config.toml
num_hidden_layers = 8
hidden_size = 576
num_attention_heads = 9
vocab_size = 13250
norm = "rmsnorm"
norm_place = "pre"
norm_eps = 1e-05
rope_fraction = 1.0
qk_norm = true
init_std_qkv = 0.0241
init_std_o = 0.0299
lr_mult_qkv = 0.4
max_seq_len = 1024
max_steps = 8584
MLP neurons of a small language model. Each row is named by its layer, matrix (gate and up: input weights) and neuron, and shows model dimensions 80-175. Each number is 500 + 25 x the weight over its row's rms, rounded and kept within 0 to 999. Numbers have three digits each. A neuron's up and down rows have the sign that makes its largest values positive.
After each neuron's rows, "fires after" lists the tokens most often just before its 100 highest values on Wikipedia text that the model never trained on. A number after a token or word is its count.

L5.gate2179:515527518513493519518501498530477513517511505537487531518466533485473497465489463494494525485473502443508472475537492501474514510499475477487507477495500519477532500529491528518548507499522523475488517529495498478518448549551490518501507458476513524525468496495500516478499508517477515468
L5.up2179:538496497487493487468523524519443500467526507517500525484490499478473547508513510493497523515506464494484496519519501471511513474523484508459531497495492521516486522493506508512512493514542523521515494480476480474466501466521515458477542478488525516548527465481466481532483472485561528491
fires after: "2" 43, "0" 21, " " 12, " (" 4, " the" 4

L5.gate1351:435491504501481537485495493531547464514503479518512545518488507505481504509482538512495476508464498513528474526517497478498469519533533467458468507477506456483485515438499496507547472567540499496508550503485497514459491498532452515532507502487516555553488475469494511456523485484505518561
L5.up1351:496470483460468551494485532491493505482486449474466529516480509495463488508478501508514495520496464516502482526515494510514504496500534515514468473497497486476495507492507522547504504498539510526493510457488476447513475524516472509523509506498501519494538501496553483523510543487477523508
fires after: " |" 67, ";" 8, " the" 7, "," 6, "|" 5

L5.gate1142:492492552468489480529538476480519526481532503432519513525489536508501525501539482458516490499529465476506513497493467536535542486496482501542486493472491507555513547470510526511509506478507509521504502507504502498477457515525513494486508495513471521500481490526488494471490500497485476533
L5.up1142:514456489512517540554539494501460570502490516487441537507519499507499469481506533488544483524496513496512504536545539490499467522454439521535489497473539543494487477548488499473512500496512522506446549503514542487510477498473481476542510527508492468506537482547486561479544474504496492507
fires after: " |" 22, "|" 13, "\n\n" 9, "-" 8, " L" 5, " •" 4

L5.gate13:501518598517466509514480518490495515527500498500491521542473489528508510505530494495510475492497448490495464486515478545497545504506528495512525483454495495540540521500458494499471455475500501506503495476463495490500531489483518494496518506541514483483478485512437442532491509481489509517
L5.up13:508453443526519455510539466510451481454481454494502562465544511483498519535495534521532522557517510518545471513461482484511463502432530507501484507485554481541479466512524495521449509543485504502524506476458513501464510479458522566507488517456514509516477504484488537515439528493506493480
fires after: "." 93

L5.gate242:517509469485482474517494504520524509543498484517495452521510527512502492480492487501473503463561506496557515543516511504509520518518528514497504494522494524517512518496503503500465521462475502480470511484474489446512526497522516498488478519534499484447484511479521532453470499441542531516
L5.up242:525502508459491482550485492513461485536483491510501511555491511501504484467491470456496496490506510494549498565515498505531455499510501525517523487504514492568525565477481506508498483519536515485510524469456492501541523509498476546482468515464488459491527477497493512512492508485524542481
fires after: " was" 15, " is" 12, " it" 12, " It" 8, "It" 7

L5.gate1820:429508531528465486518521494480498489491526509514520490488512471510462526492517511520504498505517493540500517507507477489516462475509489509486528532540471498461510504507436524492525489488508520476510516473517512508532452507501509520520475484479473542464509497484505495503520443491508529485
L5.up1820:481479534483523492514480500542510481509470523484524485491490517525499484499480516532483478468515488558517470558513528467470490540519497481456489481491513499477541520509491491527526481535508511442533530488498502523459490516566490506523514470558566483489489499537506469481511488507478462484
fires after: "9" 21, " " 17, "2" 14, "8" 11, "7" 8, "1" 8

L5.gate2088:520485506497466527459543487489541512475524516499474501467509492512553484490516553470507476545520496502503520527552492483518465554525497455511456561540506511503540462512541467522494514504524506505470519482521520513513524503523481486536475531532488485541503455482493513473507452546471513462
L5.up2088:511505547505503524537519538488501462514475471486481490476501497434517549535486471457511478477490484463494499484492464517535465507484518515543465563500527492525467480533551519502524491509472480475494474495496506489528506460494492505494511515452518528512524510488531496498513517511475455470
fires after: "," 43, " (" 6, "M" 6, " " 5

L5.gate1754:523514495519503503503523506478501542475492541522505489491522505505456532507541476485548465547478470491521484516495494542493532534496505498507500477524474452498510481514450554524508528556472502472486505464521535490538509467518496514449547519527523527489513489503520503511478500457458529537
L5.up1754:497487505548505489567510492471496459537501526496495470526537518512481525492500518502480529490480461515510520476464528495454541483470493494475528506491507497496498451477502466479460501495493506508496503518459495460487478505537471504514522477505522553451519484472546504521565513533506485506
fires after: " " 76, "," 9, "1" 6

L5.gate2223:473500528509493465453444505519565512525509517526481453493488540460504470488463499494517537518546492461496493507503482492480505488478524499504494525497498539510519528498516519555554512512515532502538511461490468529447495507494488475508497559486514487542514501512546466537520492523477487467
L5.up2223:497507497499476504503468495494512517486502499487501489520505527561442482506496527491505493506478500512499551522476453517523431469492522460487470506519483447513507514566504506505525465499523533512488512512567504469495514526498507522498450522493504484480497528463520489479474474482515495474
fires after: " " 56, "–" 5, "-" 4

L5.gate1999:507504514472469524493535496486515512559492476520498484449521546496519475481506511500481489496491490505522521443493474484510467464500511485529496464536483480495510484477480523509523503480453453516499534476494424514536543479535471505481484521493540460520462473485532459497482484479489517509
L5.up1999:484470512512466530499482480523483490477496526532466521545485527507498532471486522505466504523545454475521524506525527545475480520536504492494514510488528510505503541497508478541552491508473512543523486472471510450464515489499469483469514482502501467501524543514509473490526526431488530527
fires after: "," 41, " and" 10, "9" 4

L5.gate310:521511501517524505519483487503484526463482509504482488505471514483551509497491512514534517522487540474479527519493495497492463533478504546475498528518463495508515529474499497496541519506512522473469558480489485479485507479523508506505473518550545535526524502498524536504524509491522499538
L5.up310:486539511503488526477539512521450476511542491471529465532489502520503520512474545532497482478537519511486533489477498522497480501509537532508475482490470525510491477521504479489525481472536469483488496487488494490519532508512559536485572514559509490494499514436490488541505511505530479512
fires after: " " 39, "1" 15, "9" 10, "2" 6, "0" 5, "7" 5

L5.gate233:482514479479504461472510496531501481517476486494524478495491472512511471504506473465450548475500425490459518514471494445507514518500496473502450490511486542488502526464514480449540497483514517494511486498487526498475506536511487491519530488506485501513501492479518511472516494500504513460
L5.up233:489508531520530516488523533511497544505529535494460482485503500523497486517536508519496555496534483460463506532527487454570511514531509493491490489521563506478519499458494516462500495486529518537543507464499508504509500522477499515504553515526495497521522483483537493440514488523511525454
fires after: "2" 22, "3" 13, "," 13, "6" 12, "5" 9, "8" 7

L5.gate561:482487458515506543547477512504543502480565495467525517485483480522495472459477458527486554513482519499516493505512524479472504485505513478503472493521494509476511527495498533482521476484488491496513551535530470522521472555514509478483446503562509477466546515433448519516457524526490520526
L5.up561:455456467487527503520502512457482491456509532508494465506499472546515513508498479496508499510501517504535491495473458511486491496489472500502535524504479490500491498507526503447505461480475523515469510497505487502483518461491511477461490494520509485518485470470483494469515495504525526496
fires after: "he" 13, "i" 12, "les" 12, "-" 11, "d" 6, " \"" 5

L5.gate2232:556499499526468473532503498471523486484510493509513526507487515493521525537516499480512499494529522516501483490517513479504517519527497524511478510522489533521547524482489468506495527500478499458505491552514488483518493486493511534501457468484490519535510490532475443488523533497498488510
L5.up2232:555516489510512482541534531493497513476490478527541489537497533503520520522490520449562520469530535476545466492509502492490473536532500525526508482502538513497479516471494517500522488500499481488493527551508507482535502493502511500537493489425515461495516519526456439481507502475515489543
fires after: "9" 29, "1" 22, "0" 14, " " 11, "2" 8, " |" 6

L5.gate1530:529515465473525489501532511482511506494541554474521500488507517520530495489482487537496507524499485517485491520531528484531495476491506506454483482530496551481527493514494517498538515464466492485492545481500457488534506494509485467518493514513461460458489508516478488476471458459488443490
L5.up1530:526493483515494511487518532469529496502517506477483524480491488529478500449460473514502469505504521510485514513508547485537494534489547471450515521503516515494542502559520496514511472450468538491453490484446471524547540472521489457524519479494432474478508488477496509524496508468532474498
fires after: ".\n\n" 21, "\n\n" 12, " \"" 9, "==\n" 8, " =\n\n" 5, " (" 5

L5.gate194:512518451517534497506519474491461525523486447545444499444500485494546501515532505540515506487524492519477453498549493519516477504554505504511489476500481481522484524500489497499529462535496481501526499493535536495528502509475528509498490491485521511497479504457470560463485520493490469495
L5.up194:502527500495515518499481476487483440501477524502491478449507535459471492503465523489485474473529496477495480485482513501475500494478502512531505460499498512481468502511547500504513508538551506570510482514496540483531534504546547529512492465444499515532526543524528453519501472521438526479
fires after: " " 42, " (" 13, " GP" 4, " of" 4

L5.gate1114:520494491523510489523505481514496471491512493455528471475487496520523524531492436522486512506503503509453453514504493467492501439479497487516482503514539473509535450507545499489501478493507514515537497501482482531515477487489500425534504519528513465505512560508533513506468505533497540539
L5.up1114:486473525487511490460506502525516501472504494495507490484531485477457505511507508517485511512460548551475470465504502497490474485463500504478513534511522505501532497516471504496515517465474517471535494512518496553483475513471537524467492505516526467483460548499506492505466503521498485504
fires after: "." 42, ".\n\n" 16

L5.gate1788:485491518491579531500502496475488474527510459495511478486508492542479506491518534508504488558502500538463525466520460539490509509492445493485529513517468464527514501518521507477476503495487541511474509518517534537507455499479506480549503524531483540491498509496524489538538477475503506557
L5.up1788:496484476452502458484502489491514497502512523533495487533474468444444504491489473446524513485494497475529488508499511529509462509482523492456488506462472491520535463500441507524499518515573486507525526511502508525515496528494547542507493483511532552525494539520474485500481487522477466468
fires after: " " 48, "1" 12, "s" 5

L5.gate1087:453499474503474454497534487535511516490520490466536503504501513484471489491497467503499502501463526497471470505532529512471508529526477530511530480512514476543512475485472493530550521512499556507481508496501503490529503510487499497483497541531508485467463521524501521454552556491540513528
L5.up1087:529506516500478522497511487477497487501518473493513435529547483501523503511528520535519446487540479510491465476495499499506520485516516482506516531496526495510509523465491526511519487494457473494513508506484527494484499528473528500496505520496492488509509461510494502448536512465481448495
fires after: "2" 63, " B" 4

L5.gate1326:471491485517493507487568493513519506496516521521507501533507490487499520491552514510550505527475499518515513482498521556465555530548543514491481532498575489536458503511454511548490466486528552443478512487488494483473440499512474532473525509504491481490510486489491505484465441485500510494
L5.up1326:460457474537497466453497485484536513515503435469499501448483529546498482478499460495515459486502536532541489527479483484533539457524542495523521511553487477498492501532502515479466519498474487509491523510489503499505472476497505522485477503518495447484524491466535498510498499517508490530
fires after: "." 31, "," 26, "0" 9, "2" 5

L5.gate1702:502489516451505504539516498521521552505487512487537478475499514518527497509546492469496465500500488495446523494537527496503492446502515495516464507482466500451509472533497473471486431490466493514491479497526434513484503492508502517495512504524465498444498498500448467493448511504436518484
L5.up1702:508476483492465534514482519527500518491506548505488508490467476505506472531498490474517493503532530466485507495498509488461507493462473498509489527513518500518505501509491538522534497528464481529466475553495497533503486535529478500498510504538533524492542500513501528520449489518483493493
fires after: " the" 54, " The" 28

L5.gate522:490478471496507484500474496502490490499517490497518491510521477521509431507471532484516462520523491471509468515528526470456530487507481462515511485491521482505512520527543505526508485482507514481483531522512516503538520507556519512453510512508488554518532480505488489481512463501504463505
L5.up522:512487479543515469492519487514490487488545499509540468481523507516505510469525533503539515517476528490521505501499451504516511501510446508531508524518490513522474532485522517549483501526505497555509503492479514498516493491500512526521487510487538542519482518463511531510507479500493484525
fires after: " " 65, " (" 30

L5.gate68:485494478488510506512489522487514501522453517517536512474464522524519524512491515502489504510517476518506477489470492462488536483453478513506519482515481467481488506513461532484489516515460475493459478508498486510530498506524466563473516477490511523505546497507484510499506536494463506522
L5.up68:493514485558475461535504555492506466501527526503494485487549475500553503529443489480480486511496468541477449508473503546524522544489469548476497441504518477501507498473507491506506497487514498506479488552504461530503496495556517511468443443471479546551488476506535499475495459488487474539
fires after: " " 68, " of" 4

L5.gate962:509517523541508514504503519548484527501571507493461496520501493517514537465545529512514523499502493519455546492506500519485509478499528491537461467551530478476507497517499478517522494509516516454528536537505510487532497501460522474548482522505456513479465506478526514490467495439509528495
L5.up962:517542536468518513527494444438542509480520513503514509519533528510468490488504480523480488468520533492509505495518499472502468481491492519503504491525506476522487486431479491458484514514492492473475517536484504452532540480504504512492491513480519511533525523472505485523475510523454506518
fires after: " |" 51, " " 31, "–" 5

L5.gate1803:540506528485492482522493524530480522489532534466495489499475548486488496479485512491495477507475568529498522522499532518528509473520498495470527471498495506470463528533491503500481506514522451525501539510528510476505502490514534470548479490485483491536461505471516494428486491522473496517
L5.up1803:496496492518504468529451524524468468512500506479517491461493547520491519477437498510519513497474531460489503447468469480455501484527479546481492502525505526488449483484467509499497486500523520510528474473491441523549456479531513491522492512447506539485495496482496534515471509511498509535
fires after: "|" 33, " |" 25, " " 11, "1" 4, " No" 4

L5.gate1066:486507524514496505452530466534524499477506532480488516495524531523502534517469509572562508478499502493551474503476482500463505527503518510512479474449488514529516519514527504524474501500487525550463484477499487512467515516535467475532508532515534490502511515474520517518524518514467485523
L5.up1066:543512517503521473545495489497467466506580508523511461497493532520502483484515492492501499536517536528524517496475513481492458496540508493538526483530461486536520511486527497490487484489515519491505460515465496550552496500504527487484518508466483505486496498505485481525462491503537489515
fires after: " " 63, "0" 7, "-" 6

L5.gate1401:498527462491499492536474518495500512514480556483483534478533503460481455521521508452483506492490509461506496511519477473513488528508525510542513509459532508489482496507495464478516516499512520506486534504472490512517523525558512503500492539531482526495519479485455495493491480478471491501
L5.up1401:492480522519544496503492474508527472482512523508518465505486467502544478508486502544465452532502496462471468512478524476511490501502440512528465515514474485491572519520465454501501548522471510517531451471493509521507498478507512521506488460513505476475500507519504495485494456504495516482
fires after: "2" 55, "0" 7

L5.gate525:547475534508550486515524491556524493487499513529489503513488553525526502520501508483518545496505526481521534519501533479503477460501472578541481505523473490461490491484523470478533549516496480532485511536510518518507472524506470504502527518457464536539520517519479519527511525504503505551
L5.up525:505513494486542466541483489501506514461518519547465548505493498512548482537485496515530488556449522510465492534484528511501450522494476532522504484479503484458495479455504478494536478516471462540477529529548511550504523493493477482472486492481511529518467521509511490447502483502446469467
fires after: "2" 22, "3" 16, "4" 12, "6" 10, "5" 9, "7" 8

L5.gate915:514505460490502441506511510511508510471539471504463484471476546476460505502487487517532514511525492514514476481504482511472511538563460509516461444534496468497511534509512499478466509478499484515469490547515508506519502489495517545510485539494434444478493473514542449483488548511502523516
L5.up915:486477499479472528492514558464521425487527489479509477499498560485511524480503478479482486523497478537459536456489539448460548498503501466491462463486484534478500500490511555520503481506477526505536422548515490505545446490470469513495530476496494494504449499506522539526540507517494479492
fires after: " the" 41, "2" 6, " his" 5, "'s" 5, " on" 4

L5.gate2092:546487536492485436470508534516512501513506523492448481481479481470483491527487506500460488509514512468548537538501527501522521542450537491509538509480498506467507496515490522470504490503479483521487460485494491474498545537494489534485463491487526542528455477511455475493515463509511487473
L5.up2092:506514435470527501463474500501507465544445506482488509461500453478504513496460529475519478521509444484516516502530479526483506458490498526488474524511482482486493447486488469460511484507491548479518507486520477450510490465494442510498503523517468477484513535518497466497468539523491457489
fires after: " " 39, "9" 10, "2" 8, "1" 6, "0" 5, "–" 4

L5.gate950:502512466536482490559477505514518501514515488487522497515488503492484484504480503440517493472540523505521485475497505493457494488480491493528549549557464490529517514504481492521491509473545521502482524536485439491491475488508465478495537528508489516503490522519485543531528491454477525496
L5.up950:484485518514532515521521448505508498482492496465499496474515487471484515488471506459501464490462505502502518536507521526530504561478463548475484484529479506491550502453478521498503486510505516487507478477507525499508519475532491528495496528513535555498532480534483516500529523496465523486
fires after: "2" 53, "1" 37

L5.gate1107:508550486482508534488507530540492533502519529506522485516483487460515507477485474527506504489518467514483487516509478512500464482512506516451544516498476500478467522487495468498488535460506539488514519477525483523507471506502526536492528499492469460497527489480536538491470466478512515526
L5.up1107:504531512489512499522499486495518481506493532505471512532487485448510487504509522558512508437517451513495497523512488467510448508466498517453506499507452501451474488568538546456499550446473486550477521460536493495486513461515490522522478472518493514522492505499544528483503521512511499512
fires after: "1" 18, "6" 13, "3" 11, "5" 10, "9" 9, "8" 8

L5.gate745:491467544510542513528532521476529490526489527514510531500504508481511510487529515484491537541547488497489435461562495521489531514510513505470491484510497461504532487547474490482497533528467520529533493479502534506456476508532510538490523494485492489517479483532485451494504511511525473505
L5.up745:459495564466511510493492513485488515507549516503491504504489506508523514510455466510528466500471474518517549488506497466484499478497505462466489483515507518495479485491491521491517477542486488447497480490488501499440468532554456448514491465510504474517507544489510522517500515473503493522
fires after: " " 24, ":" 14, "4" 7, "7" 6, " |" 6

L5.gate1240:480533517492492492501507503503509536528486481495490476487504479516546539507489532537472483456495471481475506488535467501513472518504483481535516495528481500494557520527488542543555561507495513505472489463500529491471487510512460494490522523508472484539492486516526538474545480517529493523
L5.up1240:525511504466495474464504499513505499511469499511452538483501460510526505487488560475468482495486504476478477495544504482504503508513541513516494525516533506532542480503509478516502503504486474445501498444499530492529482504514519506483479477523461507534421501509510472503524455495512459505
fires after: "," 71

L5.gate1816:518483498465487524492513510527569484497501513501522505524516523479497476515519470534474476489451491501559497505497502458478509485522483479487447514451482507501469490496491521473534495462538540468511495469507481505464451548550551469543480526470504508483504513499534480500487502521516550489
L5.up1816:483464508491496546508473482514504490510502479532491503508510488538477487507488466500502508529528504526488481487465466498516492507498499503552465512492448476483484511471504514524548483514531521499433482517485515478475535468483444537476473503515514459438488513540484470490469483495489511563
fires after: " a" 29, " in" 13, "In" 6, " the" 6, " In" 4, " ×" 4

L5.gate507:470485535489494496485500512483502469497535505511552491509517504507502543506503546473456511519515508519518473552496476473485505512552490494506535532453438523496523538506480509493491534506500479467507505522544496487511493488491445450463524501482499531501514514529486483500497464437527530487
L5.up507:489526474512518512497503504501496498526481510503482492504524463532520494496510527483511438527516498517533519535496505521521498490531497538464490490473510471513504442493568525521478515548502482503489506482506544490553531514535486520431475477515517495540527521499484529504543488494522518506
fires after: "|" 59, " " 6, "-" 5, " and" 4

L5.gate1480:487462503508475481515549515557524526487508531493513522480544529537518527446487524507482487501484478500515511514538495499524474446501494516507470495540482550519522537571508488520529508542550491511554517504516526515551538500515486477535492477470467513492503509514541494448513469503493501533
L5.up1480:497463496496505470518530519491492509509514519525523479483485540579466477486486498441517482475512540516517513496511485482469443474497502526511526504500512557517533517506523507541480496484527481476518506523489466504528506529493478465521550511521522530483465480510534487500499515516486499523
fires after: "\n" 19, ".\n\n" 15, "\n\n" 11, " |\n" 5

L5.gate1827:539498472503529510502480545506500549474446508523487500516537517460515516494510495512499480510501512489500510489481535493436583498490505508517492513518531466518521470545480478496539519493485486508466490485522510488509494515489516508522510507526524516515450502477501501513525517457477504458
L5.up1827:463486487512518523488466483526511497493472542512507506460491489482490517483497543514482491520494496504473475504496479488443460539529555489491504480495493500473499492539512464465468500511517499505492549512495487539504515570442515487517537488480491467488447485519477543532476533495500524484
fires after: "2" 48, "1" 17, "0" 13

L5.gate1582:513493504506501460500495497554509546528489481516474516479524479510503530487538493480502478510524506497519526505497499496480522460519491543508452531509467441465554532527510474558466485484505517487489489504524492504495460500461461524510471491529527521499508505477508526453489462512487516470
L5.up1582:486507493524518497540514496498502502507483529517495525486492512549474518445518565521519534501519525483529436451526485477493507536489482502480460474515469479483531469523476508523454453481502499517514509500471523492510484445479476464513504513509519435486488490495461500499465446514499511506
fires after: " " 34, "1" 27, " in" 8, "born" 6, " (" 5, "2" 4

L5.gate1264:498480539507517481502472521493452494560484489505507498495514487485480541539476497468487508488519504524514466510496478455485524462494509477535495478509503535503534528517571523507522504485484472531509464506479509484518479526505491471518454476486515477548479471509500462480478513525518520508
L5.up1264:508520501523475520472490551503480487549522491470491502511520495477563466489482510498520513480483530492512484484477502485468516502512514482479521537507491516469533518509497497473502484499491474506485479495528490490467485477529485510493491540497560483485451509497513536543474497490512499521
fires after: " |" 32, " " 26, "5" 6, "3" 6, "6" 5

L5.gate1523:521474527516488490507511496521509523520456501533486472540458509485518523528500528519497492452515525512498538521516530484502524494512509523489496462507505550489527472480464477475524477481502502512485510482531460523506503510521526510554524478469519514499488518499511481533538497523516460519
L5.up1523:526499514521503499491503508527497524503512523481476459501444534519487536533534462509488531487553480513501531526448470508513523497484489493496512455516469502493505490518551485466464480488499578504454507490499462511465488507542502475549513476482511460509486511518495488545473510490492488507
fires after: " " 28, "1" 18, "2" 8, "4" 5, " (" 4

L5.gate1433:498523488464446478523493563477507479506478498519491492471478485513497519471477499529506541481531481499519496496495506495503546478519462521502526517510461448503522488503544453486484546501501487473426501545480457523512493479514542493500498454497535539480516493518523504492507522499478528518
L5.up1433:460522502494538475510457527503459527488498532481524508489515472509532496495490553522555516471524503488501456505517480499503516488475443528511518493497500468514489511496510517466513512458465518519457476472526474498540521518501480501485462546503555518438493515509530486503511470502516513485
fires after: "1" 31, "9" 21, "0" 10, "8" 8, "5" 4

L5.gate2106:460505500503508534452466478459533472525503509478497523491512497494476475469526456551476507541456519533513512528514472517484500489491493512506510524479517465535517501529539519492523545517494499558533470515511486454521546459493476500490531475519534515508567497469509491491470543506481493479
L5.up2106:492474469520512491501529478497476484505488501488526522503442535486482506443521544503493512478447505494503500477464549507452494471519503492473522469517513482511463509494514482518490465528511479510498509448483494506466504476498489489505479447500530490479458464469471500528514482462494516501
fires after: "1" 42, " " 28

L5.gate1700:507488508467504521491532496523517499494477551552493518494462488470488513492523516523519484479526457506456470472494464504497544484473473492486488517472505498509498518501474495515512512493477509525525491491521534436506521483518446513522467534479480492514495489482491510498500504525509523519
L5.up1700:493489507471495549513517602503477523516475466468505466502522513473495501498535492509526512514451541503524531510520535511529514478508451487539500492470540485524511503523522490479508497482532507501502522502497463534495523468483526511500512506480545520543511502530446495474460532514468499494
fires after: " " 44, " (" 5, " Sch" 4, " St" 4

L5.gate1085:470513508474512489494484542517514485484533460493488550521487536502505489496494474452517485482509471469510538477541512478481495542518492490537506475523470561470554485520468537469501524501485521471512470459484477472494498506497475515494508490519501499514516508523454505473487481499481516494
L5.up1085:524504509512527562506476532473499508508533466502512481500446477474498470491497471500490528489504531494501500518531531457470501550492440471518487497506488510495546503473516530490516466547501522479473523499509480496539502537540547476503491522517510441506523519487501527514497499536511541473
fires after: "he" 14, "les" 12, "i" 12, "-L" 12, " Fig" 8, "l" 5

L5.gate27:475500478467484481495483508500523515483498453504542475466502512505469555473516516508493493484507487491524498492525528464497497449486504508498482505515504491491506512520505462548501490513470532445516517490449472485501516478486494515495465470473480473507517493461511467527547503478498505518
L5.up27:489521487485509494484485519492470529530508553451513492495479491484479530513496488491545485462448547493523495484504486536470473558486452548480491508507500526506523493507522467494487476501550520513512451545554525475503513507516505471554537481510496443498489512478501497473489480490495490470
fires after: "1" 27, "born" 13, "," 8, "9" 8, "2" 6, " April" 4

L5.gate1079:469482472506551493450494503546540532497463481479502484444530517450493497479539466540495467502510503475501537519501520488510544519463489500524523491484471500488476492474521528496481488513524505521461497492522459475478501525479460469499533536517488510492468524459501517525485479540496462495
L5.up1079:513485480523503484492542499551506496492505554481470478516491518528480517511495559516550489499517492483506540528498484509448487525497460511462490490448476521517507488509510533516530504512526505539462503501530513462487522540516472464515495509503505534503518502529508483468470471467479542511
fires after: "0" 44, "7" 7, "4" 5, "8" 5, " mag" 5

L5.gate1449:508482508537531497506466462475510451505493530505448504457512485518450476532456499461475429556529532469511520522491514549509528520511534534520517481500493508502521458463469481489477510507495497469454523494507529514512480502499455490498479495514518552499493497502493497497501515510492473506
L5.up1449:495497478440492524476489513483487494448480501534481522493509505506495500527508501469487473457476522519571488455501491492462467542480487504503469477491493523536502505472493498501484493516484486524516487446467539513494537462457508444492536479504481505463483466469462487505515496527476513515
fires after: " " 44, " |" 10, " /" 8

L5.gate717:509491505524496508483494485527418477486508491487483442542476502512503489527532495463525482509520499467480500503437449511478493498511484478506482546534541468510497490490477500516517526462550457506464414497504501520489530462507497497536485519471493456491507501553499503526537470477518525494
L5.up717:478553487490496485516484530546492549492515540528454451549509499509500488495468515452440483556500492521548454536402475476501508500498528537445510530523517508494495475495492488495483510489468481558499518523526532567482512513498521500504498528511506456512505502485548489529517519490546535509
fires after: " " 31, " |" 23

L5.gate2090:494495493445524507506531466480491476568496528483453500489487512518496488510486513543509525544481476495508518492524508448487534481497518496541492510500464509493488477470470536508522508490507531512467481499517513501480475507487497499535479497491486499498475496531468501536513492463506489501
L5.up2090:466493520502480467495517457532539503543514477505500539518531497486505499486499503488471487541538508488476520493499518471447522479514506486457508530506500507497522470464482521478513479517471492516487542489512485545476449500486489536512450555501468493559524496526514493482478459484484520511
fires after: "–" 26, "1" 24, " " 14, "0" 4

L5.gate357:514466534505491494514471508511505471489519502485557475542494490499519503519448519470499497493483509528472488511460516501511534513488473483506515471488486520548481459449499527489497506549506447485479467527502466527540464487531471486486503442490511559508515477505468473501487505507472479491
L5.up357:522485516511463472494536509476518511482517485506501472489477522479522469464514509526512484486488454509478518553523464512488524543536487515480495509485459507537467529498467528502533543511497544461511523472497496494515507488478491509569508490467428484512542479486520460472499475507522495447
fires after: "2" 22, "1" 16, " " 14, "3" 7, " W" 5